From a checkpoint of a small transformer trained on Wikipedia.
Training: a variant of Adam for these matrices, 146M tokens.
MLP neurons of a small language model. Each row is named by its layer, matrix (gate and up: input weights) and neuron, and shows model dimensions 80-175. Each number is 128 + 32 x the weight over its row's rms, rounded and kept within 0 to 255. Numbers have three digits each. A neuron's up and down rows have the sign that makes its largest values positive.
After each neuron's rows, "fires in" lists the words (lower case) most often at its 100 highest values on Wikipedia text that the model never trained on; "fires after" lists the tokens most often just before its 100 highest values on Wikipedia text that the model never trained on. A number after a token or word is its count.

L7.gate376:165130053163121111091194145167107143097157103113149154110155099102103106097146134103198162088110107121161106142137138044111139093057125134105122063116191137109080155097108097113092132137115094095147135168149157157114077175091157125125149128118132147160027153076129147125124159135177184112
L7.up376:154111134155149133116088160141161153071142099100151156145144105056109145115101151161185147127115134111151149170112130153133111155097116116156083045107156121138154145088116023152126152020048142084088086147103120101102090164116103092128161079125066171102131164121093076175142123073136165130
fires in: "league" 17, "votes" 13, "early" 11, "who" 5, "members" 4
fires after: "e" 19, " V" 13, "r" 11, "E" 6, " v" 5

L7.gate428:154113089167136127140181104072158103111080115094157115123151166117189135179070167174140150112105141108114129125048123109085125157098085134128172143097104138194164076196133099125103115171072149149140116118171157130108163145142135126156111122158124150097147140111161136096062107105059185154
L7.up428:125137107171081065084139124109118165073161095121163083145115145120138100154118121126115085133167125096119063109102099167165129185110134112083182110114177154160140098205148167110112180120172129091074102174188095108130173088185108120134121099136168120141105143145181207135096119161153155162
fires in: "known" 26, "down" 8, "field" 7, "likely" 6, "different" 6
fires after: " d" 32, "n" 28, "i" 17, "k" 8, " an" 6

L5.gate338:115116111105074099153108089138092179144171159100168084106136066119102117156138113151165175152124171107114128120106101090115151125173107134119187116094082157130141132200135183106093135238135132081161117148138134106169162134149147138117146160097188156168120174120146069171092115109132134150
L5.up338:188149125161138143156098146089118063122115129171149140208120080116150148110129128129169093058164067110096099158089181113096165131136178151143169116113178133120111149126082132094099167126137073141123108107165131098070131177097141137104109182198085092080115132096180121140121074135090133109
fires in: "following" 19, "between" 17, "would" 11, "different" 9, "went" 7
fires after: "ow" 20, "e" 19, "ou" 13, "er" 10, " w" 7, " " 6

L7.gate244:181118135114062099143146137112119095198109119180181063100160148137092131096151181152107167116140161131163097146142132131160108087075108167092145119142111131104082116136196125110133144167040143131071152114094158101123114194092144132178156130176102166173155139113097164168123098117130181131
L7.up244:131104152129148095114112105139104110132124140114186135086094086139087153111144131150149109133183147103113083139125101085106137134122110076100151170118149105093124092106189120092130156129205115086103142117109203118118149173105076148101116137107068127145092125175129095187158146146150171097
fires in: "january" 30, "july" 20, "june" 15
fires after: " J" 39, "an" 30, "i" 10, "qu" 9

L7.gate53:132149109106138166123126072127146140072137182085070093117128064122157103171168124115131160152153148090131154105121086161108076162129142143090117144095100062106114091144115085091131098172141167148116127158119187164132125168187146149180158126116132182130112118057107161158077139065108098136
L7.up53:140082163129106101112091111097147101167095113124163099138108085138099125124175150169143152104142134142138155145163153066085167142191167170159102104118163123051176180076130148116079119120121114087101187095145147088095120113113176154150171122121158120122112085133116198126121100165165109177
fires in: "been" 33, "not" 16, "involved" 4
fires after: " be" 34, " n" 16, " " 6, "al" 5, "ie" 4, " in" 4

L5.gate444:092121192102133182193121120126139095147158099145135176195090125100062148057184112154183132114095137081103074083114146084135127125092099131128177144131129159170172158081066126077053102199098147103143138116083127127150139124115140138133140125076127133162096147114145147139124133119086144174
L5.up444:117136152156108137142180162098156087122129178170098090102113173111140213143091140087126115146093124106155109143112096141110111062152161084110180094119156167156013165190118091155148136184095093094150121087114079150126132131142145073137129144162113151097164133120136154120062076143068173155
fires in: "it" 41, "she" 13, "ultimately" 4, "t" 4
fires after: " I" 46, " S" 13, " " 11, " (" 7, "I" 5

L5.gate394:164099104118108146141217128163148066093170118186150131179119086169140163141128134149092153118092144093158101127078167083153113089119133088143163101168116070174163156134051144125105084166079140146154126135134063096155176095112159189074138071107132146094158180081120159101126169104108090141
L5.up394:077089168133119128174162131164170099135094084093133146111088152105094144091133084102109164124173184080126066112100097107110129166098128101190169130124119135071115187110147086146185160110143121150120123127165107112184086104123145149073119118137164148168099119142140171164109074091112128162
fires in: "until" 20, "september" 10, "southern" 7, "other" 6, "t" 5, "soundtrack" 4
fires after: "un" 21, "ou" 15, "ep" 10, " " 7, "ic" 7, " o" 6

L7.gate366:131073070084167179174170132162129101113111096078109108131115106124141149165115095183148099186215117121131100118090110141134135012148065092138178140171106091168132147146105198136146094105162131179081129127149101146114133073137083128038080134137137150138148142136112154125106110193118144099
L7.up366:150122130090135187154110141076139172156073085086113110085112061113173166134067139099111168087128176170144165120127126104145122111142048168156090100088188156132109130081132067090167115136142098115109120120102162117070147102138133091150142125119118114099127142174110216203143096139129161035
fires in: "school" 40, "august" 11, "schools" 5
fires after: " s" 39, " S" 28, "u" 16

L6.gate132:140121134155169091170158156094101107184167193141167063062074090137184173207087099122139122110144171110149078083097087169121076167159159102187145073126133145118108103131136092149128154112180159096101173151191129100126148129155104154114103120166140128141136131214143138139112176080154114161
L6.up132:098078097067069087071126103072118110098114147121089077162129119121115168150149101102084126149136121084113109063100086174047179120110137123104188140176146122180151105098174103134147089136149138136141077120152097145155141094212119099116085123109044156132132100140099133117114157066099128167
fires in: "june" 24, "directed" 8, "elected" 7, "junior" 6, "director" 5, "election" 5
fires after: " J" 30, "i" 19, " e" 18, " f" 10, " t" 9, "j" 8

L7.gate55:103096168164102083101165106109116111147101114153128089101130109116113066109159087083106118106150172065104100124144153154093115130055120093097133153129072164164077129135140123126117121085092098146106107099103121147116072110151092149088161142091089160115095110140156139113124159095104123130
L7.up55:143201170090143153090103114127203178164149149132141094080162143116169138118141071141162134192087111128141178109176145134127183131108124170107124168135084159171076141132112174131106156056135166099108118137078088148133111092120146161110146148135069172140113150108139091121108198141112150122
fires in: "including" 23, "cultural" 10, "included" 9, "include" 8, "culture" 7, "result" 5
fires after: "c" 63, " c" 10, " C" 10, "es" 5

L6.gate159:156141107141194107173201150161158095151116118140113117145153145125190091134178119149180132145155133085106146072098089095099113142121141080124145120068089107100072139130134091090128100185124160116076159131196111120157124146096084078093133166095116131125069109128130120111167114123128153200
L6.up159:110126113094140130110135105121178127180098126094128098150110101116158146193139157091084105102108176153153169105137107165178096089152117120068111179140160099077212102121155112105120084122129113105193116154087052138101105138106151162120133120126090150155130120090111147191089174122126161127
fires in: "united" 31, "university" 20, "human" 4, "significant" 4, "original" 4
fires after: "it" 32, "iv" 22, "ig" 21, "um" 5, "ic" 5

L6.gate161:124061160162099110172167127116094099134207093088089082117113101151173096170104117141161095110150105132108116127116162109113093133113196139207110124123110158128103121195147165068158156172144140128109121155133166069166118137097117089164140130120135182161122163093114105141118060120151124148
L6.up161:118102171147110187120124149079114117064114067154142121159118109186107148121103105120133108102092122085132084134155127139165104121141205189170064101093094108133127150086150154066116163208126139162121157152114134124194125125120133100099143104167156101123090166107146149132122095131122128120
fires in: "team" 43, "texas" 9, "teeth" 7, "television" 7, "teams" 5
fires after: " t" 60, " T" 35

L5.gate451:125120121151145208130150181131174124117105061125112140127160107088162127104116083132144157078092123141088114127109125172144093098126126127072172094127193094127150157146109091117114089161166126128166102133103121159143145182119098125104142154038106157173158138130051191111053153132114122061
L5.up451:127150139132149236140128191162185103115138121107101128145156118098158125111119150159167135092147127172090131138161101190097093098149162164141198100076186140080140162151119086064126140106124110135150139124089148149122152117128049161122111139085151178146199109133086160124091108141178147080
fires in: "school" 35, "such" 12, "schools" 5, "architectural" 4
fires after: " s" 33, " S" 26, "u" 13, "r" 11, "s" 5

L7.gate334:169060078111111081120167103081136078109167121116112127063171155120162101156095174140157151117152164094127085082141076109087076166134123109107074214112140139127139130163153148120152086179091186180082191122121149095163139123158102096168150137112082162145097116176152116125115075112113114103
L7.up334:113057109163101109131119166119080137148154124122124146156118172124150145159092134118151151128140109125134071123146031148115141131079166138118109126098082147149122161170111086108171094162143195145082125145145185140120184131162104089131124113111107132085164132142116049095127086131079164151
fires in: "born" 18, "known" 14, "down" 10, "announced" 9, "date" 9
fires after: "ow" 28, "or" 18, " an" 15, " D" 8, " d" 6

L7.gate477:114099145140134102113154140093110133147173073137123096117171113182147094092163135172072144171139182139168153086103146081117091097102096139145150110141155163172169134155097156097123141141120117137141133153120143102192092095094144231111112126099102140123197159118156128046086113127103204165
L7.up477:128143147136124132080134155125095090120134132188151146124077094211152115065155066131134179138196121136123150115062190073121126108082116166189076095140146164171149116098171122125096099158101098135153199137132178110126138134105125160101128102172085116117125127000164109110124107129101154116
fires in: "have" 45, "having" 9, "more" 5, "of" 4
fires after: " h" 53, " m" 5, " the" 5, " L" 4, "t" 4, " T" 4

L6.gate203:116154086161082186148106065128086063116151136148134151136128077189162136110161098140127103109125081117120129099125170123086148129157124116161098155180114133093088099153152166169133072139110171107102142144152102137139132124167131069131110178191170139079161178137159107134108156184108076216
L6.up203:144164128091159128122115140178140179135139134186058205143155107141129118093191127145091116139109111096137144112112141154120047150122098114159124127097122154152117090123149161132105117142134100135147160152129151081092101110183133076160166128090081116171176128108171140063098175111169132114
fires in: "season" 42, "won" 11, "released" 8, "washington" 7, "seasons" 4
fires after: " se" 36, " w" 12, "le" 12, " W" 8, "se" 7, "e" 5

L6.gate199:164094181149112095181165045111132103152080099168087107141142122095114129162049120128101127148086085189179111147128150113162108107150127136120117123152131127143162084144105166112122144095092187158093180072102188106095133142094144151046142202153100194141111166134139204137135136100163102173
L6.up199:129042127109116120169182186122167091137137175189116117094172083151113162135093125160072171139116119168132104080115110071140132028117106093141140195194109140137160099131129078091131097128111143136112159096057121120118100131147140081127140128117070133119120136106139199047114096115137104155
fires in: "party" 33, "part" 24, "parties" 4, "partner" 4, "martin" 4
fires after: " p" 47, " P" 31, " M" 7

L6.gate150:137157158161160158137163154152123103056126121093134112157137116138131134149123156152092176142119113134159105115115125040149157108189065097140166065136114102121112112154111149119071110181115171183132095100152131120124096116179126100114079112158115202110069156128149137062129146153167109170
L6.up150:084143144101135195104089102153114175139090105045091242163111135176091079113138077132107147114087126095107086152140118089168132133128097139142104104104143146117152129078091032158202136120060086097157147181099149123111128148110149096120164086181117162188144163106054123134142197132146132146
fires in: "home" 21, "some" 21, "women" 10, "half" 5, "homes" 4
fires after: " h" 37, " s" 19, " H" 13, " W" 7, "S" 5

L7.gate170:133097071084146170121165114140121079121120091128075186165158087057099135110150127145085073171083133107124166161084120068111111126157118154113169120103116139095122136095114090125082123103100051153219149163153110167084120066102154138108089126162121134155081145115098113183150154149149170184
L7.up170:175089095140148162126147139120213100184116164070080138102072119166071124136141078136072096126118143107191093124099150105128142160145091147088128169122181171116101117092127160141143133116055049113111185084071086112126129158127142156128124107121127143151136147080147139173140116166153133153
fires in: "and" 66, "but" 24, "who" 5, "so" 4
fires after: "," 43, " b" 23, " s" 5, " wh" 5

L5.gate268:135123106099098151181167133091120093081157104109090106127117116174117056102144091112118124106094109086128132092060089098115130080155106120154145132142104139131133134168176216089098083135122117142139128146142132087152113136148164103120111103137101151135096146127087075113045087143134133156
L5.up268:191152076097165106155135141122111120040169122123117141147115151156208084065150117064136070110108109151146168140097149091138088101076129124092074130135112161148139114122152169150143136155122117135152127145153084111134086145114145119156142087143089094104141166118155080169091115137153131135
fires in: "are" 35, "more" 20, "due" 8, "area" 8, "live" 4
fires after: " m" 18, " d" 8, "y" 7, " L" 7, "re" 6, " l" 6

L5.gate474:124175095084160146121116118087147085161071121123122112127067122135115172172170143107149164116127117156176101150133137122079122126100175159061126150102147104124135117129164092100115167108104136136103171206110151156061175157098092130077092187140107156183082100100105119139116160117185178078
L5.up474:111167129115041164102130094125112130143100099157138071089129122127099147097181155176162111086183132105130113129173158132132163129090123112153168096131112125102091185133115089100059137129034098150170097107147129108110136143090105158082133197136121106123141106122126172143143137113187128088
fires in: "march" 15, "april" 12, "current" 10, "currently" 6, "cruz" 5, "3rd" 4
fires after: "r" 42, " Mar" 20, "ou" 6, "v" 6, " W" 5, "ur" 4

L7.gate20:175051102118076120107150143122134126089132135116116141140171071103119126155160121097100122144125090084122122082083123146139107085199046113133112121170120160177074079190107208052094146154118076183148196135111102147080131119107163090110094135150108180124124147110081186110061180154168170171
L7.up20:198093078202105143088097122140171172079100106142144128152103117117104117136140166099093097171117132141116167132161080204191127121137133161118125022147106132169114057124144154092146150123135134112146150148140121108117163167105146080160155133162144134089157149076114125098127142181120142129
fires in: "more" 30, "most" 15, "many" 9, "a" 6, "less" 5
fires after: " m" 53, "an" 9, " l" 5

L5.gate422:112157055126145179086143111123060133138145145116118129144119119135111136121082123148099156143118160132132119115114106129090074129084110125148199172172101153154091143110133116159054060159147190132121150160101127137122129114165129151161129122106168137126130153107113187105137131159133144162
L5.up422:158088122146202152127144103192122129142157169131123158150146113112138123109154195166204131136077175161162159117099097149158104145104111102160103111116093109145104115135067151159128170145168169184129128131138096097102051207099154104083110053138085129117143130111123141076134144108148120155
fires in: "later" 25, "votes" 18, "vote" 5, "little" 5, "latter" 4
fires after: " l" 34, " v" 17, " V" 13, " L" 13

L6.gate11:126148127152102157125130118143082088112135165081159095137145086163140144151173149170118156119100093112160153138145162120097140127115131128188193154175134110120115112192141124065119121179118149144143161092154095085115112146198164137102089147103077187164080137115111138135104119167167158158
L6.up11:123139129106128137136117091193116149141136147174126143184126161104120131110143122140154101126122132110140071099173188146174110089225111128083115151173129132085172118111073184112126087175105129147149101125138113112112170093156138112174163100151185137103152154102165148118083142150090135150
fires in: "season" 28, "we" 17, "went" 12, "washington" 6
fires after: " w" 40, " se" 33, " W" 18, "W" 5

L5.gate247:104132117132070137070135111071141144140216124123113137112112158127115118120077151137117166125112137108159139119112147078149145092160096170134106097126174118072149135082116157138080137129168106126194197167102146112152068146167083169172143134116112187172124133086118125101091135067161149191
L5.up247:117123145122135182129118116101072122092098077110062149113116167176059110124147064115107081126067110133156156107116096094144144148110157142094163161090085114142142108102108149142162060169145144120140104121105132101161160145135189134117099101130146105052118076092148145110114157172079099087
fires in: "have" 46, "however" 13, "having" 10, "had" 6
fires after: " h" 75, " H" 15, "H" 6

L5.gate143:114140122139167195105129114191120112081133112115084091140085093138064121120137116140084098142112089095148126127103136096126142036179114142072172109130139071103157108129087167079106113151122129133165057126096155109143153123146137189085083170090190168107098094075101113140093155174123093159
L5.up143:116083143151134135124116206155097132144143057133146208147080111170137127135104191053157127094077099139162105080115130152113122157168135113124143178152147155113206107065164170130131191138131050099103121165150099156143099140110062124138138197106146123132151105094122089140125162139136141153
fires in: "have" 22, "three" 18, "while" 16, "size" 6, "six" 5, "however" 5
fires after: " th" 22, "av" 22, " s" 14, " wh" 13, "h" 7

L5.gate66:155122122148164113149108083157130078145123138153134131107133174109219107085165094124140140132088169100154173091094171145126112148125031117113086128105104150159134104141188157101067116162129146109110175132152173160145040139166104144127143189111110168107148139151158089154133110127130112182
L5.up66:160188127185140165122094083094144133163097155147124171170148142108163107135110101158145152098112108159130182124136164147126123165092095139103112168173111189181126104173178120138101132193140130099033167105152133146097079105145111101164113189138142118097135103074101043136143144163154074135
fires in: "based" 18, "eastern" 10, "baseball" 10, "basketball" 6, "easily" 4, "atlas" 4
fires after: " b" 26, " B" 16, "b" 13, " E" 9, " e" 8, "l" 5

L5.gate114:067123149155105144139136173102123029187085128137088125223157157145124134064103130137091166140147082114170163144114110077165129108156186106107176169122113131110143153124135102146128104110133154148081118115064130141124122123104110141115122143147119180178113174125081145182156125104149092217
L5.up114:144148190089114150093138152127135156192122119078112104129132141120113123120124182169144066163083099113180132134180062138164086070164136149113156136158115136115213164148114102144101120052158189155076127139148166098098142161137083160161164144131148075090126164123142139176154082122183139160
fires in: "party" 33, "part" 24, "started" 5, "parties" 4, "partner" 4, "department" 4
fires after: " p" 47, " P" 31, " st" 8, "ep" 5

L5.gate223:133153151159104145086150138085141140181112135080096156090069122105118093117087074150165137116102124098123111072154139102143152178125078105095154184108053145135120123137143165111153136192145163058091163146104119152151130133154161106121137115109133145108083176102138122163115126126125142218
L5.up223:136064197168095122057134148111080132108103131185100126081171153111154097147069191119166108141098126154142124121170088182067113156181113125118194107111181125119186133108103147110107146129164141169143133084128167075070112151171100169166148119105191068154173106143125153089135150084132155178
fires in: "has" 25, "eastern" 10, "but" 6, "based" 6, "class" 5, "easily" 4
fires after: " h" 25, "-" 12, " E" 11, " b" 10, " e" 8, "b" 8

L5.gate350:148056183133133119161109105143129092117136158131117161136110051150132124162132136158116129109081159128106096081111166162131082100072106083170050177161105053054107128168137157127099143127154133128100159105158108091207055111167101157091125122054139102148099140173138125117123094155157096171
L5.up350:140114164132114078146167142113112135119152062147183158128163132094166072122165158138133120065107128184138118132160126084106088131098114148146086081130114080122100080162159158134143172113108073086165094114123127141110145150148123088147117124109090132137146158183071111124136176095171130112
fires in: "this" 44, "mission" 6, "hypogeophis" 5, "commissioned" 4
fires after: " th" 25, "h" 25, "m" 15, " m" 9, "in" 7, " M" 5

L5.gate312:156122074127106148198161068110132127063160115106125118083148139137164114159185117149076161101091157104132146089089132144101134119155120082128136122127086131177088126122159141087078072159115148132077125151171152158135094146170164127113078151084107143141120160186121132148143084078070120164
L5.up312:205147090161073169203135111114077119086175133095173102127113149109075135150164111141086173081131099137159131157149110173115144129091109146138114156171101134197075088116148106102113116157111144084071129113175153123109126163166139092183135141168115147080164153117140131155115089117113090164
fires in: "based" 18, "release" 12, "released" 10, "baseball" 8, "cases" 5, "basketball" 5
fires after: " b" 25, "le" 23, " B" 14, "b" 9, " c" 9, " C" 9

L6.gate191:159129149112107129117167107137196092157126143121126122105106138164119094173115138182134152156152162100089129101151095105104111119078171092175211113128141127193110171136158125115049111158115135128115095147127118121189078096121119116152158138154129168140110132133089204133050092070095155170
L6.up191:119123090080132116095133119138168098081139126073111183114075137149144151126135121136095131131141109116093187091118122157096150183064198081127129165172157128177139091129171106146127133041191175124152102200148155148109145130118154131136162116179204128176082129164134153127109151114122104140
fires in: "both" 16, "john" 16, "do" 7, "joe" 5, "book" 4, "books" 4
fires after: " J" 35, " b" 32, " d" 17, " B" 4, "j" 4

L5.gate359:154173113128111139141143132076122140096117150144156146079103097133098140125228127141158137149058106157141139140112198130100148158089152157118086186169120163150135062188118105089176081059150058074057133150091121166118119161131144150090115134122138154152115149138109101086134146126085093166
L5.up359:058073159095130106186101159113080072062079158117151096155120084154118147131089092157096099160115139112124169103122131124101122101152097090101143179138147142148078106118098100144161158097166177103096055119187100151162170149128110119118140113143190108143108129154131115134112127101093142174
fires in: "two" 58, "three" 20, "between" 13
fires after: "w" 73, "re" 24

L5.gate425:080170138097132124147125119111201076116152164103146041081149115159113103089158143138104171110139136070151144114120110105083119112126133094102124147081096120127078122194174109079158123147186102155161150166068155181080113141163130147125158146081092132172104126155126178112089084083131109102
L5.up425:140088138099081115161194166113161113169120098122184095098160111086094117146115185123172157062157167056173024156147163111151159157104177122148100134096143100097091079188129090152150155119110110167136130099109153120184103153105099101159124099128151137169143099179120142117096059074089133096
fires in: "career" 24, "between" 12, "committee" 9, "center" 8, "premier" 5, "officer" 5
fires after: "e" 63, "ent" 13, "ul" 10, "i" 7, "ic" 5

L6.gate360:086147145129096149125128160094108165136178121127143087105124094180134115118109128169071147187158122103127136121124159128146116087142124123130118097117145129066123092140132145121075118140133068149163140108075144099128100105158085098092093153115148220102177192179146128127084189077073169159
L6.up360:110109150141129097092065155150090158121199145112119079102137069134098139150093155172101092147188099130081121158119112124150151116157146126086089126140165145122143189132059102130068152114143095169121124119128138144112097071196092151107089155168092171150144166149172065182150140098127148178
fires in: "when" 30, "where" 24, "green" 10, "great" 7
fires after: " w" 53, " G" 24, " g" 9, " W" 5

L6.gate73:114135091163154172150146089117149113133124151203101097113174141098103135125187138137167135116115162140187132170097112121143085060126119132138157094113164126113092102179150165069112115165103099135131109102124152117100124122114118096131153185119081163115148120103094131102073131142161124147
L6.up73:140115102088161198144112076103128097137134129103150122181099153145137074100215103178156072101096104136095144124120120062105166173085137172121092066086064197133098125148117074179141081165155186088115185170072197122115128126122143088109114124116138158157177162116141115113116122087187161151
fires in: "later" 30, "more" 23, "long" 6, "less" 6, "latter" 4
fires after: " l" 46, " m" 23, " L" 12, " r" 7, " pl" 4, " M" 4

L5.gate45:171095115117140129157084068141100081114132108026155122188107099132085167140144112205153156123100111100125154120107144089115169103141142134122112161133086107132162159120095196086131092148100163134140094161138120077156114156111163114120125123155186185161119154109073086098119119134067181138
L5.up45:137134101104134153134087106146093131174098109144144150116076132071150159148134125083124098026113090158170123138079129129089139126084119138140070115177113130158128125157155185125138121079142091126182126173139078183090179116155101053083089101154142135075129096109139127108112102154041092107
fires in: "who" 53, "so" 10, "soon" 4
fires after: " wh" 58, "c" 14, " s" 13, "w" 4

L7.gate73:135108122098148134109130100137151141086135168197083115098170090137120159192121080135173088190117168095106176087096098158112119144171108141138137099174101155164166116145104156089047090133097143086171078117087138138128116107223178124141144122119169150185123107079148153137062151082148104155
L7.up73:098062132145139167156142124077129117097126121120112136070119110165078131114035175149103092119076165116156141090158138133125137168189137155136138101085173127120167177058079120093118091161052106135108162140127167134136188108109146100118111133132191077140112124134138187102100148135117109113
fires in: "but" 35, "until" 20, "although" 8, "since" 7, "by" 5, "likely" 5
fires after: " b" 32, "t" 20, " B" 8, "ou" 8, "in" 7

L5.gate13:090053151158124142116167128141128118119120105122100144147130050123143114186155128172128145140182197124117141054156127120113089078150089086129188148142151117137133101159100127100088095150148178112132099148133131156143115142203127135139162149088128161141125180166069146163088111090147128143
L5.up13:159137096094065154119096154143159153129141108109143141103087091156170139134172122143087129139128168141123153126111174177100139133163123075119096143125122153088120104153181171069107066144116154115176113168116169114109106206138139114129138120107138163153111115211115166168134102098124106080
fires in: "first" 51, "this" 21
fires after: "ir" 51, " th" 21, "in" 7, "ran" 6, " " 4, "o" 4

L6.gate60:175108100127155136060118099132090139133147119155137120157129084059097087091031140187174113164147107133143168177111177070093106159094133113135114130129139119101130071100071147143094138133089110152171113143153139124087125151106145148111101116170122171120126047125149164183126085135143148131
L6.up60:122125110083113173138123111117134119120135081143088107101086083121136171155108141131112097155186154143210213101131097102085111139184138157168161131144099124113143143090102127148159146179142157148152141102068112182148149081119110151167169112179122107116140129132128148161120101139127118161
fires in: "including" 18, "not" 11, "will" 7, "included" 6, "include" 6, "help" 5
fires after: "l" 65, " n" 12, " w" 9, "om" 4

L7.gate371:127119143105131160199170101076099108136123095151127111128136146093113163073173090132131156127133114143165160127091166151149103117136099097107088104089167101066087152109093165095106159217184129166119155106120132074099061136181144125116088129109112165179208122166089127090135132182130181096
L7.up371:118171116079189119127151103119115073187187185148188172175123133127128141060128117164139150159132123075140161149134098131134150151156187157115128104115141089086115163100147156158099140144131162100147173135078132119149137158177203066105128156096137158089145100145150101147167130200146106121
fires in: "such" 26, "august" 22, "university" 4
fires after: " s" 42, " A" 24, " S" 11, "it" 5

L6.gate189:103123079079154174104118105140109031102106105110148079117154175129166111124135166164128160182083111140146117161120138080141116064167101146156139155194158118084174080157162149094099111138108126139156108076161141147146144192142127118149062138140088152148166196097136126117085120156126140147
L6.up189:125140145141086126138096154153171091112110164120129081170152173133142097088096179137121178152096085129108152176133150160119120077109138151189142162154107155107140112112173098160120164136089155175166052111173084122099130113100118165159121166161138104102169144095166122102106135105132137183
fires in: "many" 13, "party" 13, "management" 9, "manager" 7, "man" 6, "chuck" 6
fires after: " m" 43, " M" 16, " P" 15, " Ch" 6, "m" 4

L7.gate447:116062142156149129227125139123133104120124116082104098190158110090087155067188135165098081049128110119164129101123128153114087120148098130106176083142153115107161130138158220118073111099123110092122190146143107112141175133143130136129153079129065176143149127157058092127138060159092145159
L7.up447:105182150166113128196066113132100123077147129109109127190139112138104148150190116131156122108135070140192119120185176065095132079092102142116074120171127124050116163120146188147124141093140138138162143171112101152071143161165196128122143156151094153125130198096059114082124088116118146190
fires in: "are" 57, "area" 13, "were" 11, "michael" 6, "michigan" 4
fires after: "s" 18, " M" 12, "y" 10, "es" 7, " that" 4

L6.gate71:139094147154198115120142031178082161152161082086147113143090110161167154092181107199102109151119102133129158155088126134066141131138068088142136143159147151126092117150098166162175090091187152133199113115076134108122141149071115141086088118153138166158143119166101180178161143145091102144
L6.up71:187157114181072104140112134095112132112146078141154071145125124052078165105145129145147154066094073139102134151121105160041118134023148129072119165189125104147074135123167163092138150092088114117111116110152128128144144109126090182129115136100130183133103162138100135165237148150178152192
fires in: "which" 70, "michael" 7, "richard" 5
fires after: " wh" 69, " M" 12, " R" 6

L5.gate111:189164118150106179121137084208114057155116183137167091121103125151135104096087122124103169107090112108179123114155158045180146084131132144119190132109145112125146156123121192045112097145113099140128109148135092111135095139142170145071154156089109160078106126135104163144104155153155103094
L5.up111:090116195147112179104115112067100083192110143180144133121115176162128128060089118167133134091143108200064142129143094142144128141104116135147153145094148128129077141177145089120135148104139128132122107114118143157106149126118169151083084142119147087151131134214145127048134127112055115102
fires in: "0" 93
fires after: " " 88, " (" 6

L5.gate452:132192142140093135145099141083114102127184114160145128090109100105099099110172182129168161133156145116148084179153147123134145096051096122164164163104136119142105172186092120077096092169094138130118149133141172153108089086160166120097104114117092173159175139136137130115133103103178128025
L5.up452:131127072121098140102124124151147162066156133162084098116095073132142126135203078132136164151150146154160172133128129143112147132125087114125134104144137128106146084135211176095134161133163114126155152119119118133113128120068061115083043158109091148091164086142145083117117179124132148176
fires in: "women" 17, "only" 16, "men" 11, "wearing" 4, "green" 4
fires after: "om" 17, " on" 16, " m" 11, "re" 8

L5.gate288:190147089116110106177143107133166091050126135116115108135126073128099095134144093175162074155132134119159061107132139151082086129097182123154131091149093102101093146165110149133114080112123101152132117185155141179187061158177161141156135140177162172136098116107084173138153105095135078161
L5.up288:145147073154113137089145093169132112171101056149158114123119093163148151119175079098099100163096180169095164161122108087131160115184178118177196160154114062140093205123076152148107068146131141053136111099145123159101121106089107110139107091075143109178105071119062153101123139145145120149
fires in: "first" 76, "not" 14
fires after: "ir" 77, " n" 14

L7.gate289:151093169099134172168131080127079100196074054129062164161162125098114170114088106111101157119080126115173096116120148102090155185146044128149167110122106135143171167082130159125155132167124087104110115077087127134085138118155184149090124144166136158165094108143200177111117110184052097131
L7.up289:156097136129147141092151093119145111158108064157114117139148155167107143122151103154160093095091097122141127106089069093139138096168069109184184168073114129145165051112154107153134186185160120086216132124183091147111093123117150113166197086147141099115129117115135146105133124199118050104
fires in: "has" 57, "had" 30, "have" 8
fires after: " h" 88, "av" 8